Weights of a small transformer language model: RMSNorm before each block, 11481 steps.
MLP neurons of a small language model. Each row is named by its layer, matrix (gate and up: input weights) and neuron, and shows model dimensions 0-191. Each number is 128 + 32 x the weight over its row's rms, rounded and kept within 0 to 255. Numbers have three digits each. A neuron's up and down rows have the sign that makes its largest values positive.
A block is one neuron, or neurons of one layer that tend to fire together. After each block is what it responds to, as a language model described it from the Wikipedia text at the highest values.

L5.gate39:109116131108125138149066167161117121143115117116164065117109160078155108111147147111122149104165105111111112120046118124141169187061176157147089108113128100123158146150088186097145085107068129079116149164183090107161141146147130095119102207112168117155140150167122127154160119062104116102111109129100111178072158097132172086134121100154130107086100090255081110157144186148114096177125117127155145145113170129106103130143087110145110143103129133113118154110153176096096180147128171173182081072136128157135073117086141106174153170119141141121081156116104157170052091137148150174
L5.up39:134157130174122141092079077128138117147123110050122088084182172146112158119149110118152134118090120156184158068135085126157156173120116176080124148051123106184082172121105176092135079099081140123124159121096094111113119163157144108130072199134146090103189182107131130160148132132101172117040069115153099073169138107084159102161169069151115122127163073100101084123112162123130157132133182100103087198125128113111138035141088071109117123135144144119156154064144107085113162145161107163101119168122126142159089140105116140133154135183116123108132138151177124148099110123175143106
L5.gate181:078158160180130154176136107152107135165126100133087167101089210090075138125134177151126185117144118133090132119064150140112136133122131112142115152168131148110117106135150067108130180067120096099117162136070101088112099144139115135038180185112155111116099100151131130157141120124134105110115113123102052099151121108133148081121163152085108143129114134112135106111071216167226083088139173115110190096130178120104064129183137163088153152066176074135096211136141148151152158158198136156143134118101136147100163135114092087138114172106138142103146170130125134114147137155110082123
L5.up181:178083116091119173072161154132098149107134086122152160120118119148084087074125113142127171190085144184149128117084119120135107176126072156101155114112102166145126151116128126148169113141079147104129139189196133089096064099156136036183114142072131131137086168192105143157083108151113148140116159109124115187148134126124124134115110126142203106150120173125097162089115104126145153156106115158152103154094107036108184081168168138118110125138102134216104103177058113119133145145104092159091144096128084143147077126087130152139177126114130126165150136044171130112143125096198142124
L5.gate344:095176128142132156062134109101110136130144129151130145048150169136035076179090126107085135176088124137129131092063174134170104213143112153120092152130131088103133105128108120130157092109131108065097119164097124046167090095121145111170070082094118099110167095136149158160117103096115127092090152165046150091147146120118148120127152105127154135142063073099082136156109163146139124070149130133086176105100154126127096097115172140116112227122140208152121149069135094162115126136136148144159120095185143159111117165115151070137157083104153119122144161077131126120094121150117085138
L5.up344:055112101100116147115133133128149168150194145152132130133152176069128127148107153139171155135138134121213207132133112158129116174121139213136103105104151075084153157103159190142103178084146140147133115140099164099104130148195150161099120111104160138106103143172094160121077087116094133118104106133131185136121097137076122164128117157118083130060127089158073125105078181138174136106163120111186182138093179058116185148077122135127111085105077093157141092128170142097138139149114142137080116087160152125178101075141157146147201183141175127097137131099148161076107112099156092104
L5.gate380:121120145165082112156079141114150169051095132132111141060150086126116102086124138123143131129144134149131118178045128163078148176089090133142145067098129140093140140122119170065197058072086150092117171196175149163080121158147167168154219173101123096172120082102122162135074108130156102053109122107117157136139133156093155114121103127139186133134144153147107193124076127125138096108100163137141146124104120139107098145128100087079106127085156128136155169105177092133098165093166117193130088132169163134127108095130143136145101146125141084178078126101110148098116088093158065097
L5.up380:081132139166141152159133157145104108109073103108132115113158128157145097102161112159137166096130114123168179106106121198086169162116083122143114127152090124134163167111097144097139108086101155109145204163174088112089072159185133107152177125107155122096104067118097151146144166140170075121090173069187152163090130136054138136107096137157155132121085191144137166169099072080071157132096098104163123064119143108163170126209096083157110176072199093126114160179167134168111205100144128158093170141108146132130117120141098103115125140128136094169101130070134150141081122138111126104
L5.gate410:114084167128124121132084186166075099100139115124111174116118118125137116069155135155142125104141165112107114130129073197121123156100127130141085049146127164180122143116108125157125175119149128074146146153147139144152115117164184121123138105118179177072149153190163140139225071093100120091073184108079101134128148193118149081134106114129116093109102146161134183110167182174117136170145115115164106186168048116096167099133118168148135134140149145173121132135162165174096169123121079057186136133118137070097152132073112148109078148108114151124178119118111126168089139170090057133
L5.up410:122177149178149151141144160114162128139105100111145123140072151124115178172123109172160144136181112163177142118140109170180158158137113145117137185166109160127156127121124115129175116165156076117143081162111203154169166158084147171133133126164149143165174099069131078110139140086140103087146161082119074151095178054127138118139203114207139128146137160148113148214106137210104090106158087108148177098103158132173102126080093110074108143159120170150130126166132136148120093188165081167100150097164073098114131084134164107115147137138060131069119087135155072116132125136119132160
L5.gate529:126096137100110148189181118120151158077106105159099150120101179189112111142127102136129149097138132124155133104165143162134114085152110144140109150113113135134176109124162132109122121075159133080118126139132090087134119113124160092146105128093106167153091101075128142153188124167180059169153110133092120106165104059157126138103126138127148093166093150135214138109080181159131192132103110103158080163165135072148125149043059080150189127173063086174081128133082122146207141108140142159124076107061145151052149107147138181160128085110153140181171182135114120141121142107094095126
L5.up529:100159128113069140189174163092091123132066155157128168121128163153127178134099098100075098150154164119157154111164065165145112106111199190112104152101113148092227138132114137098134084089098129129137098138159113142176200114138164142131113121100082142143172100092114086179200141142155066103142168122123123125107133153126181150110060114142200097154136133145135180113130163063191124149131076104132115116161094103102146105089181110072185156157143160197109113150132122114180122155163097127098117134149151195146141120105086147126118128190104140130168171096093141147127122131164134099
L5.gate612:134115096093175056160116156153084135157188088122148156135119128106139102140123124125078134145157116157142090135133135149077136154085142188147103113146160116132151147113199183169083185128143148092142169137107154100161137148109139145157147130109144165091171121152133110130115125064150133144142085155136177123137150135176112148149129201137160152122077142144053110196171162122116082137193121129109044132137072142143171149129217152159162136145151120123098108120104223079130137113131131141153069133208166109115071127053140099155151119143153110152129151140113165139150151193047128126
L5.up612:163123146111141111134121170148137094121156115162188121161103135154132140099158124081111158160157090155137095218113172164072080175154167180103132109180142129103175167123150089085132099075178126103139121094147166144157164193080178153099071131122138113078098094117156152119057134119123146066091180130120201132113124131065110174135172133090133127160108132138117125180121102186144159134132129147118147149151158117123161068088155124092095165151137134110072114135131107182067085157114127063090118099124195099131134091146153162129103099168094148148181102163106143158102135164047102149
L5.gate632:102121107175136164195151125153101154047141155097187155091108135182155152105150107146152102140170157142134180120063083152126132119106161158151085125128118170081195123110172141152104113081153173070165134229156107077123146104093159100104130150111082113141110097083130109138100082174132117078062175075141076187138154128120105124082098130165157121113107167173150158144135161131158120128152107128082065109129162105134129112099179174136120135100131135154101117158066138112155188127171175109172068152160154196098094146135164131125105114075074110135117170108116130089140118130091116133
L5.up632:137155190138145144174134145140095183069117136127215114094181113185096127182141137068143111139144142135144161103115108097089156145140144152174124097125121185110141098140097113177101128108161104113117112099143119111147101084085148099131163121117124122132145053091204139145095113138154157102125094124141106127131111103125139094126072170167093169166165101123193165171163167182212172143081171134134120077120120104105170143133135137083158146107092136120096040096149156095152125075119134204119076146162145196100109106150107177142138090115046070160161130127125162153160108106110100138
Tokens directly following a number or coordinate, like the / between coordinates, m after (2.97, in after a date, house/home after counts.

L5.gate11:155133112111170116118124154113131174133078135149159113118203156151130136114104167192168166125188166143103137085094165110111128132050133153158128148164111109160100110110119100144091162155143124129137173114160122156143184168147147175092130155146165114149071100055165129122091120154120143086095137128089137116117139176119151120139061134114131106129108155216152153087167162108180048090108100136159104159120150144070130156059116112125199123158161070178097127092132119199165162186119165118060124105153117150136154086095094106163173124126166185150063159148126146132114115087172087133
L5.up11:118150091090118156117099070104234110144152047132116070127153117174069071152167128159100074072091124115080085168138119125148076124121113110155113124086098088161139152123134201160146131110162121118080155091098114077119145115133119194086132146121127192106130093114063178122154163159159171096151152160139085097137128131092092141123179117092114147150116144105122114108158148110065076099116132128121156090126160131115088098158089133148118164082138165106108119070155128217124151091137070208127125120158102097116147078171083129132128129092123167104138116067092135116117153097144103099
L5.gate193:168151093098106132177119149094125113115158170114143147169140090143136142141141165161050146057143147132133144124174073063180147085040112151154140168123093111172141101097093107160188052163191117154165125121159165097157106076114147169113142123125113136131123149154154160147080129163113087084130180143175100103137140169116138023121092096140149202097149145166178109148182172152163135167108116055156059118143129109165158152097137120152140115114179145103159143185102106151085145130126168116155118120099166198114131164150117138138109126132092114179108128130116151165155098114163110134
L5.up193:152121101143142195145133136107167136060073173140122130114131136119141093154148156110106117161149100125133110137069132066151141138070143217084149107143120079090219096076125138159110155165123119105116130134121134154114103143132150163137158172111124104106121164201186140129086085116096073104075160147120064144176120098150111104131086118130189170137114128161145125118137166105190165107156169138082081141090129079175196123124094148074155138124113107135130242144128130151174150149127107127129148138140173172128104141112088158146088140111137063106084160144076147115179120117118067081
L5.gate208:071123100148136099202146113081166121152122127164146147129137178140080120087117129110114150128105162183139130159086091086185107107134111111082186108120137115086118127155159147149067157126130104088132169189152097141100192171120140196155066148104132102087115088105142105145135124100133116139148077142124146160123069116150117097129136137163166141153121171160179124137104173132120093118124170090101105120187151172105197083135162138085103119112186126172122159076080076219121096091201078153117186165138104169160136143159119161146064120141124120138062187119124126088182105122113128123
L5.up208:163097167126141127122107147109114081094088160095137093140107117089183149137113163126123149160086107073129093064172118120113109118087114150092147105150115111189121174118132112173068133126117090156104136104128145118059168144142159160113089086133169107112118161152255127099167122115125103158153112138117071123149125078132182144131062116144144156091151087124135135133158125071166146139160122112134125229148091090118159112169150165039110130117139141160127119116119087154148058151192120150136200105145165129094113121068106108117156133184131122106186123114133126142153032116120119163
L5.gate288:120095176112102135179112202169137164102088123132130142172076177118240133138123159179122108116114143106184131086103099136130118096123116079119113162095074104089079145177158136168131116092150154101140171161134106073074167122151159167164155128117100078128139117171200091157152108136133051052173109121137163130144113089139181154127074139143111098109069199172123104120173087130188161088138149065101136114145127123152140119106150112151134148117128130114129110121122165096133137166114119126102093142130119135088168086119132080152120185174186152107090165091119141089141152090129199117
L5.up288:143080090157175068161132084112109153151112100138091140104132163105095099097154122119085208136123166089047184147161182107076119106124156116134172122125146193163168093127118093176160078152118114174125085168170138116142146122129091107112109119164147139158122173104150130127118134136106147111194090129156086094153159159116086087136139101141122162120171092131140108144156155172098161131069121162145152098140160145147160151148083095134102113162150135113176117117112119186116136115125150072171185144131124122119053168155142134113178059216103228189112111112109122164066113132160156153
L5.gate370:130117086106106061063127170163132116129176109132094159074104153123131126130161109131112113139168136161140079076158145080178163131132146105161108101100140093129161105141109112091151113083136138132123085108165083100109223128133102144105098094124161105125138090099172115122116147121128164084175118121151097126152180117138196095108157150130091206114089135113107139198168168181151121125118146087113140156165141148042186097156120188097111192156086158150092154174101175105145078153174133164119141073135117092083079140087154091126117102192109151173115150159140166130200144146156161163
L5.up370:153140114207087137044086119104088108151126130067149137138126165071123116147102166112122181152121155079177125131093186107149129169187118073112077135162162069124160147139105083088152190129085129115117144088099167113132121103121084124132141145137183199148135163078087172104123089112128159088088151119105128165178108146131093104140190136138121177152141120170154127116089139150109125131095146066118145143144133060150146110118136075109119155100198093109154108169110188120113121137143133076142069230115068142110145157115114144156193129144119150117088150104129129116130135194160121083
L5.gate445:100092124121071181173059140102153145130100154111079153117108232135078079143187154135057120117118143128126113066134094129115160103139112094133128117110136111164094128106099126130174105113147094117136125140085121044169161148135153177169163081120163107110111119161135131145129089173102080105153159126155092124097087127097174068129086097101156116129112173183141103117134109162159144147140059105051142099130114122159175073156173128129107161177118146153160183136116118161122094188138131167173177163104030075108158095169122112126102147104099142111119143134102149155154073161102156117
L5.up445:098154127083169077158096102096057179116156126139076127153144113107126112209113144127194201131139155097118168199128194119147074107183080083151180150123143121100141127201154085208140146131180100106095121131170162120136155110170140138097114129171140140154060114165113159124119158131111124178211113136154147120160189140145094151171099131092125124134120140110205158136176112115134153091110095134129146148109118121065106134083020125141156105117119121127139127137121133146129108103111171183130136095026139152131161136121151136143149163122123133110099123151137085160120130133132151183
L5.gate448:125142130118156097170117116049115126083097149143159171155190155151131082103101118132085164176102115063099093086135145115121154156099067144106140144166132120050155163124147116198141110098061066080098100121165088107183129148106124156080106166120165131167110103063129144126127163135160108087097155117091156108163138129182156070143159140217159103138118134102112112134162181113126194142110124142162141132171081111169110182140103174120126121126107159124129145070143174208145132177157177179151126098166108139127109112133120173166135179176145179144102164164127098135160090117134109100
L5.up448:137118156120122136171088123102100109024110188139114129126178130134106091068157122114105171138126069107108078082130153089139075114106128148148139101122144096090194123196140130175172135128105139116083092124163148152128175152112116129082095104115088141124088079073111112137187108159101180127118083137084142119125146116152049089141175109174082109130080156075103140149101161157179099103130139152102095076186098124122200116139151158134163102119074112169166139141104114163102110137151158140144083148171128106136136119155134151143159138182098177160069133129129120096187201100056121092
L5.gate499:137086095109130133138101095117110129050098122127099115123120167141077110136113151114142142124126149080153133110042124095133158161120060119127136105162121094109075136116082092128120170155127103089135149145150125066104067125174117152166170195097166150105129079183127120148151133151132131100111172133137085109134162130127109157153120172151132121103009112088121159068160095123162149113152134108140110113095068116075111136153157102075139144103128123195059122135131117158108156121114082170059106096126034156211107130124088075153162119107124160168114217124128102131119151148162132080
L5.up499:165164127107126147087082075099104146051100137116108078105214107096071115183097118095142132129124142124140112112155174092170136139146095117143147096101094124082100120170103110133095135135073057105171158066144141103132066114139077143186116170121143129103131153174120166147112145135114137134118158168151054112168148088222095140163165158143133170090092081097151171083152097134143172168112146147146162153135087140117165131182127155028165136134125102175125106157151070130114101111107121144093086103133103133161122072106066135151166100093139109165133136108171100173145160116109172124
Word-piece fragments cut off mid-word, above all gr as in under-gr-ound, back-gr-ound, Bel-gr-ade, pil-gr-ims, and also ult, pl, urr.

L7.gate11:091077081152132123158119105133128107164073138196113114143148124117125085125109117137152143123120120140118112107119100104104127128122101075164117129149110064124114118144120117136147136142139143153097134190158089167103092088134094198108149173087137112076062082128109120154099121166091085137093088116130121161152071104158117093165123135203083175077137159116143164130180117185173130090194121122081117150062116126186176116105150105179067143087098112164121137061086147132093184151126100101115047111124171170094109059175130129188152117107111141095110164178100167103127195104086120101
L7.up11:172110109159094071123102156149140101091124140109155134116092066124134194115093106098111147074133167175133170144119160157081155090139135122181106137138124146142157117147118122070144085154170156161097139164159102167110166118102141157164164194181146141144120147124062125073116168142094147148131167139104074185175098118097130147151089113125150188080154150072140141099105149116119171158093153095090060141135145106174148131088060098139055099139052152100192103107110143113159100149162170087132162123154110155133172101142118127076100165154170134203161072124126120129102136066091124172
L7.gate84:128102192143040156099114113118169146145085083110143126147173131155129125097135130138144102107106119081168125131078092129106102123116090147127144184181109068108121126132126100094144107126163121111137119145183071138112144078155181148148104062092134115107163110087136117154094107130191071106063114135159107111121152122065071126161150098102134110160114109070154160125188064103077134086124144113119157138125096083165138075086115094133125197132133167122095188120140103161097125200146159103147101154174146164133064084180147072154090105126111184085060183119104118103101171139125150100
L7.up84:124111154216126124115124106091170130136117132180144105141148058123126129139111098145146122174124136154093155124106128061082148170152161078121116138141127136090127130195110159143132162128101147136117148103147117177172057092118139112145172153154127107111147129149047172094142137085131063121142156154140090166150115045173097160160109151147166134183173145146122130146125117092121172134115075193134124086076168135140124141108141165135058107074110163086137123128135074145138188092166160136113127057126147122179135093120131132118085145126186167112139087144126198136071090072142026110
L7.gate299:078102111160147104080130127166162202137093116203121155101129147125113105124132118157117120142178094133106157111108167140118081185114071128133102124139098113103059107187121117156110134161143140224129132128158108129145082109134159166171150146114116164110102107170077155143169115119149061069072098113117099124142077160151059058178145152203161182131105123115114193177139100148118156128119127078109101147185133111132133089116138122136112115082078153153141154151098102133112124090187192125154083137130138170165101105156132076167098143124165126098125145147079169142199133138160091063
L7.up299:116155157165135084112142137142123127132047134081150129125128079176109169118130101149098109122125107169124159184063140152077147124128134123086107173169075190099126162126138115189120099153133141201087097173179062108146119123157164106098115169134109112109095102096107140106206103114116169085109144091176120061089081146150129134094115163144154128158099129123116125157159155134128201135093134125071077136115196154139136147087091130105121105095098094127151143094083144090164131149191175070141118090089148094093108127126182105078150165199165104123157098161123125144201124082080151143
L7.gate491:085124139189111145081116098147126164086107094132115114134105169114073060153123110161129103129129085193132154183120122151051184178145138069112127133103086117087111087163090107176123130102158136205153122130129129126120172085093103105128115161067096100083113099148054088153139084131081130160132119117094095101146179152124115074175141108097169181121080097139137109083142081146084144142143159133092062159121109176141113128133141121150112151121099093088138137103101152082133138073147155100138076108163109213117127147156046127188105117121111110113080169126070108108189135140113090116
L7.up491:161105078131129147072212123113121172091207131121174161189094122102116196173093107193112167116178112139118123150089113088171155134199109126171119145134114142135168151166138145126132157204099171182072087136078166114131083154152147126152119170150095108161125147144101163095190140163172111097114157158149070123129132101192131158126098140170165131119136158076065124162152209149088112103144128151085099104086113120186142103129137092180092081109081139165125154120079134127121102113168149117122142100129124114127117062152127103086171162171116131143135087140157166102150149132103119097
L7.gate507:134155141122148148157133155121152207148127161102162156157071198075162149073139126070168156147125128190115128120108132174158100148143156113109119173165156088146131067123119076077139159141078122119097151109095108168172142130114139121128104168092178140100122143089148150172145097113094112115123102121122185117147112158174101125196121156126083093130096108119079145130071109140131164072079120077164171081160086098140212089088148133120091165114081096114063183110145190153084136095125088171144166138154108134134122109142128046160164161176144179092083160125118141114138110171157109098
L7.up507:063117149133110158127145176181099135145091149162170077111097155095137111096116099170146158135114118123128122113101144123170099160158112132171186143153110182084130139115112140156107091131128156099103134124163136115125089108121124089127153251129147135100107174171066110123093157087082082131122137121165143158106105140140128090134163110082116194137127119167074153209130074070135076183155134104100063108116124155190186145181101115168108130122078091126096170094140152162085158191121107133109093106173151161093147101104124144151108201159101135135185118107073105115177183134147108148
L7.gate571:098109162125157136168155128120148143091097091068111174134092186149176167152123115159081139107124159131147210083100151096154139180136097124110110154090124120130128124118144106128204159122104144119094173162111129166149148163128076172176113154077106072052150088125136145154122116116106060114127129097058059050116122105137105144140152109151159183097098116140111108168139132134136157133140113117149136093119144136187150132147141073150078149083140081156086126056171183159141107151161071066139084133173171147132072101199103070147135100097123178151126176174096126137130107135160135149
L7.up571:097156129073153161140162097141079060133132115141079117079091095165149152100082072121140156208160173190122117171140115165073164105114097126096153161143114107119150100113125156163103162158098146088099114073169117141092150130128118075096161177115131124162128191104131098123173088153135092186087133148079126122123084172110100138157125075081119140117150125154092167157144131136141119105152154089115123177107171147118177129125115129157163103136148138185117153183103123200174163102170094124091172065103199174156164075125150118132097123079102156101137181152086154123100099189069105136
L7.gate621:104108134148177107152182121151135126113079127094095190133098219125185154185111095193162182135115132102135204134155118081131119181105109151162118151136089136083129147114130110136131190115078143115078157167171160155098113082171157083147101134058136123097132063126080131142145140133129050084146082158070084136132146116092133126116130125155183125105122107149134138182146096133117099114145075169100115078108125150171154136120122112145132164082043155200059141144130103103105129146147115133088071119140149172128141091102066128152139132139148121124106162195131134133120170147169079083
L7.up621:131065135122137147137150116161199192156145146155164146132112132162141117152110124126174138146150139152130168088087137163157135127122094067175111163141153115172147126162137080111151061085096156160112126161113134159057115073136165162111123129165134148085130124096134182089180142144076064109144154184145062096117077122107142076164122069093150182115129098100135127209119142145112160100077149210146074127080123106180178060133163092103121185123075147165137180074135155128070121119165169112138098082134201137152135077168118149130127111117128157116118098127108145114091122158133137133
L7.gate688:144081129168140120097170092151165178176140131165155093130134176083118180155129132161079122139198135175117132097154099114159156139126062120111112163146132101110079081194141075174142195124123097130109130141150138107119090104168108099121112112099174128131105130133110161155117145184158086088146102132170091086095136116129058101163161127195121131163154121095152148151082127172168130090116102143099103088095193117121143124159159153189114190112121127159185150106109110186155136132136059082075042113142145165098103111124106072160169110110071171146129154204119122125122158123142108071
L7.up688:092147145190109110122124064104062132161080123119139128156099147101152125177155148188177123124112125118099167119132114109151149105145137150153121162118138137090101121204095175163102128053081113150102195192167154173107157132144165061125138134155111065114126181165130175142151162109109101162175102124075136107085143095098105073110075077132151088121141132113131090157112109113176179192115124145116113133099138051105145126172140076169123118120118098092141102150106107114165141102148143119151169043159053114128166177098140106109120181155088123088121131104171168170158137162120184104
Later pieces of unit abbreviations after numbers (the second m of mm, g in kg, m in cm, p in mpg), plus closing brackets and table cell pipes in numeric data tables.

L2.gate312:092090121148163170168120136173177142104166132094132130127111172130117084160126161136078147091150080114100113087076119139063097149118127155115094096141156144159099111162117088172140084125130146195127152114088124145112087089134158087123153148100142122112108116226180163139183067119162136122092082103122165076099081139107141132132116118119104117153110113123087132116168182146179179113117155122136184158113105121067125077175132117137130121100108164145129087152128160098017139157093104140134113142082204129097066073106202168132116156119143161094125132135075130166118136110126044084
L2.up312:133095099093131144101160163096162092125107123151132157071120146132124143152198146134180160105158128158122172097096111098105126112194124131155082125173090083083181138222153116151077108140122116146143061081118055095122127125175139101129103206088121130078162155096110067128127075116100161132074189133131157122115098093151107112133128137144105123145114128099152121138098124119097149134136140136128119112190178075154132127047101113111081125109171099171102139087178103190131125144115160202105118126120116127100088090127161116126166128057158195221186157108119134132137157151115127092
Non-initial word pieces that continue or end a word split oddly, e.g. mp-g, f-oot, mat-che-s, Copenh-ag-en, in names, units and plain prose.

L2.gate567:124120124137094137157083154131074153191157124077110177107152169079167080094140154138117166170200144123111072188087128152180121121130071144123136155078146083125121129142128069106131058140136098069127119160175132123147158152094129191186131117082088147092096117057114118169076167183131113076117122156072159097167189177175081135133112094094156131098079114178149152144173164110188084110122095152128186126110127102063143146117119129137119147161120147176094120084113137160137052127166145131117124099167138099105117121152156109137103126107149112142084161104115158103127133192129122176
L2.up567:046099147137136196071126147181158071144155157158108144117166138144141120133248105138139090082106169137148103098127125126185117099113089135142136168135121094179156142178085123151153105135154147089139145149124189155186145097122131170137192133139172121125128099121055131123160101125045147111060125146090115107154090137140177114156109116171091128181134143122154148077116172186161115116146135149111172128178153087133116063126094171146163077181119153099081117154097054167070135108104125144175142121129121143148105161157116137104142122059121176126095126141131122133184116096143114097
Word-start or mid-word subword pieces that need a continuation, like ext(ensive), corresp(ond), protot(y)pe, str(ength), plus closing == or === of Wikipedia section headings.

L7.gate91:092102153124186179149103136089156121145117142094101128186178131113143106171136181178104144189188121104174064098082089105123144106122132187115156143112166091126150110079128118102178123110107089086122132123156119133135138146128182164181114098097113154138115138143137118163107092102206198152119157157111119114110134117147135105160081099100169127104089091204152151123170148153112071095169202140094141158152176101111141080134147119135107135094163112158053091117187147116147066115131129095119152127153142132124148159222106154175123136176163141167045156108131159112131076117133180159
L7.up91:141181166158125099057099034155075143187128137194182165145091168130156095146143140170153121169131100062154159134140124156126089164139095137076131167120123151159137171144145137180169117147094129177102187123216167150140079110066163141134135158123157111139149139088177136138188090119133150127173110139101152109135139145158167195164067100149094149105127103158099129178115162158137150129097112135091107179088150168121153087195132125107168157146157140174143140119110134142117141114160118133104119085105085109085105128127170092124150132175131148058126130111112150237112146100108123105
L7.gate148:161120166097195116124129056081085155172088100109166183102151158150087096125105145131111096142150095122109150140103129087188089142134129131184084144133146132162133172153094203159069080117127142121130076089124081094099159151134156095135103117105163186179120097173161124146125115116219153093107048067130131068175089146129134144126133147111185113136117175100128125172087170097124145148090130106186131110140122142100090099115098169155170154080120182097081154061115133174149110137153109149183095137133132204116133123098126072144144131091134169083168154135137134145109118163128159167
L7.up148:154067163109141163153175073094173174128139053118164118107163135089111112138137096152144153134128170155154134089096127103121127138132122181131102119069132093213119148125147111154137116154171116144153064148075098147123122118082142167125101110144110110148118125149153107117139059125098152107174162175137046143139158153166091114150072187116175154116170084089146118068068127141138176164128140100135063148166119167090174071201153088115113146144131166169092140102131157104116161059125140193176161162176117120149136160118095135115135171131159135136111142098096104154174154123205153168
L7.gate173:054148087185119127127089150107192182098133137108091111071115173069096097163132130095145156141165159081114102128086195148148158123161164130090170103151149133174097114162183112123106107140123132115155117129127078154106153194139161185143118177105132191083082140124138125168152138133144099163119128132110119185135108080158173118141129101124118181100092132156134123107083106193165090139117117122082132130142149145148166107143074113097092139116092108181162090116086152129058127054151119116148194140079157172078145101150094087166132139176158174158095169142162143102087143163049096114
L7.up173:129114126102085156124089143152204110098126182118161110084129210196127092134121212076128102130122092086152072130037104138159078106133088162087108138123152136133120130146149089154136136140129097183138134088161104142179141161164150149240122112131189114162090089086171177136138108146180063145136127136082109143153144086142125107122133077142082131131115137190140131098095126118111168140099068162190129092099160150184114060112132122087099179115130171110169091095164101171110136118162111101142130136091152112134178103120153159146124103191134162118172107134109143105102125118114116129
L7.gate268:120159175135115159136128160092140128176055126172175077156111180136108159100108173135141128135121089123084139123024126096119097116173122016172127106101139121128120142206117157116106115130034128106116126160131140106070174119170135195165117139102174138091121137120128114181144120131091160120181120154145170149110069134179164119162116109095151126130148115111104104104120144104189132122090066111095111089082073087120097108168140169132071089127108145115146097118138174131124180133088152135080173162149124159123187097096152103160111137138122120103140167146148168053142169103130081134
L7.up268:153154152185060123101143146105120090158078125136104110125132155136091129101083174160113097109121127103126145098038096147110081088117100077159154141109204104149133170147155112100089135177094125133104127196104127147101179154174159134158092123108144140079075071130195107123108055157125150141046155179125159109121120136135138123164148126113123086099084137088106135118131163119158108091101089130186140109170116127115129147155119180111081117132122174049095148127103133125114125107080152122102191129108076200106177147143090085177154146121177142095118151149106124104113139017133119106
L7.gate296:156117117074133132188101147101127173154097122173132087114112149087177162094065126102120146109125132140101100165143144159122101103063136152153164180085114123129141118102128173145066067145127130112104149111219102122143157147163149160137159169116153177092103103125126152114095070090147126146142124151129130155114127190153159140165115116188076242096105118182163173144184089114178101161101132111156053144134090189156169187127061140120119141122133168165086102073170150130126084136178158112109145098141121130107079081193104117149099106120154120143175136134075133175109131119109136142
L7.up296:158141105048214153188119176067121113152134100132192094113072167113143178083140101140071131133145110183118137137149108167136112111121157123072157176094163125115123090175144141162046129126131120101123129087151146118100091155103149141129064156124140111130166140062147112125122172072156105119186125174107097149147149149191132162133119120080120174088100177157131118125149151145141103130069096132134114147099109133112145156128150151137143094103158189124067102103172138140099080104150111158081215100135108168143073122164126094157132160210088140150097123105174179112131108153154104181
L7.gate339:172107104128154146130105099086148105106077065127145128169153071135131149119102073097137118140107130153074079141139145182165122087155132129117114121126122102102153119145139154106120172104110139096145107061120099143127140142109141149123126106097123214084100113118125151172144129151132157086086121080137166101187148080181069119116129199169138116038106127089156149112105086123140096084132102184108163098160121098141168095145088201156115107172156146185112113139145151127175070147127113131138120135157166152111159166203074176155161128210119152073122180117139139079124170164145124220
L7.up339:132188107156149152080132101077123133129154107092157044133166171107061141134110145119114162178162121106092075119078176127140136123114171084164120121158151135152135124156176142116071088181169086143094130143123167132105170115157144110104169126163152090116207150142164151130079113137170213150100091166125090133128085057137150142163135140123079124102165095132078087134192093104131076103080129190120126102153147149068142096126133127128142172101116079164137109127113116119056142095122133145085154061127163154154081080112128093135141084171049148136097093124134136159114149073114147098
L7.gate511:164126144088125113153183170108098092146083104167126060185111168129072126158211146106110154120115130136147065143159102140106210113186112104113085176170138112130122147171103137151137162130098083104143119143120132122137122118157166114096136091112173134138119136097127183159144181182154124118136149192188095112163137120128114136145086119099155124172151063068157105126087122113164123111131104092113097150066109128112175120117162145123164131082145060101101137142151164084120134105134127116094162118212111105165118181177120081128160109174084179191074150161093159190123133160160170180
L7.up511:155094196069116187159071108127162178144074140159114121116137137142139146162123146163122087141141116140150098156112148127138137054135143107147105154130138124098163139142123123138175153134133091101160065119171118120133193095104194103083140093144168108163037122132151160111188137164159071125109164173091080108095113172090124098119155137130123161146108110078139127148117152105154200133125196130181110104168171218164147120138084142134150157083108106089110140137135119107122081137188139133163110100078150127169134105083107061122090076165127150210141120124146076192124150110117167105
L7.gate525:130128136135155110095138111133132113140126164193193126058146129167095092117112105086118114196165094084044124179038146118161115122144136127112152166058149127187129147124128178113038088126163140094083113102122059150183142125156095126145123166120138153171103129159187133139116132117172153111106073120115129138109086135162181058154081103116093131138124149195090100154136119138141144132069125134156149112094157140151074136154112135104116150117156108127132119084132157106083143184136169157020102157091176133102129066131166145153090098144153108105173128133152089175124096121150148117
L7.up525:193093086058106112121164165135218082174140124088129165137126147058106172105139204143199174126115087139163077138097168111123083111118162092152108108149218113141141200116178095131139119118101118098142095126101109174120104122172148166131070131142172133121071167096128102147149077136145116167050109169092125170109075105127171132134157133158178103104131077122109102102116146119110166083142140129153163153186099150185156125114127137125105159134171098104153184068123152144131108079114120113112146120072109076150120130118104123134123159104165130120134128108152138143169140176190183127
Consonant-cluster pieces that begin a word's second part or the middle of a word, mainly gr in Background and Underground, also out-b-reak, out-p-osts, pl-ants.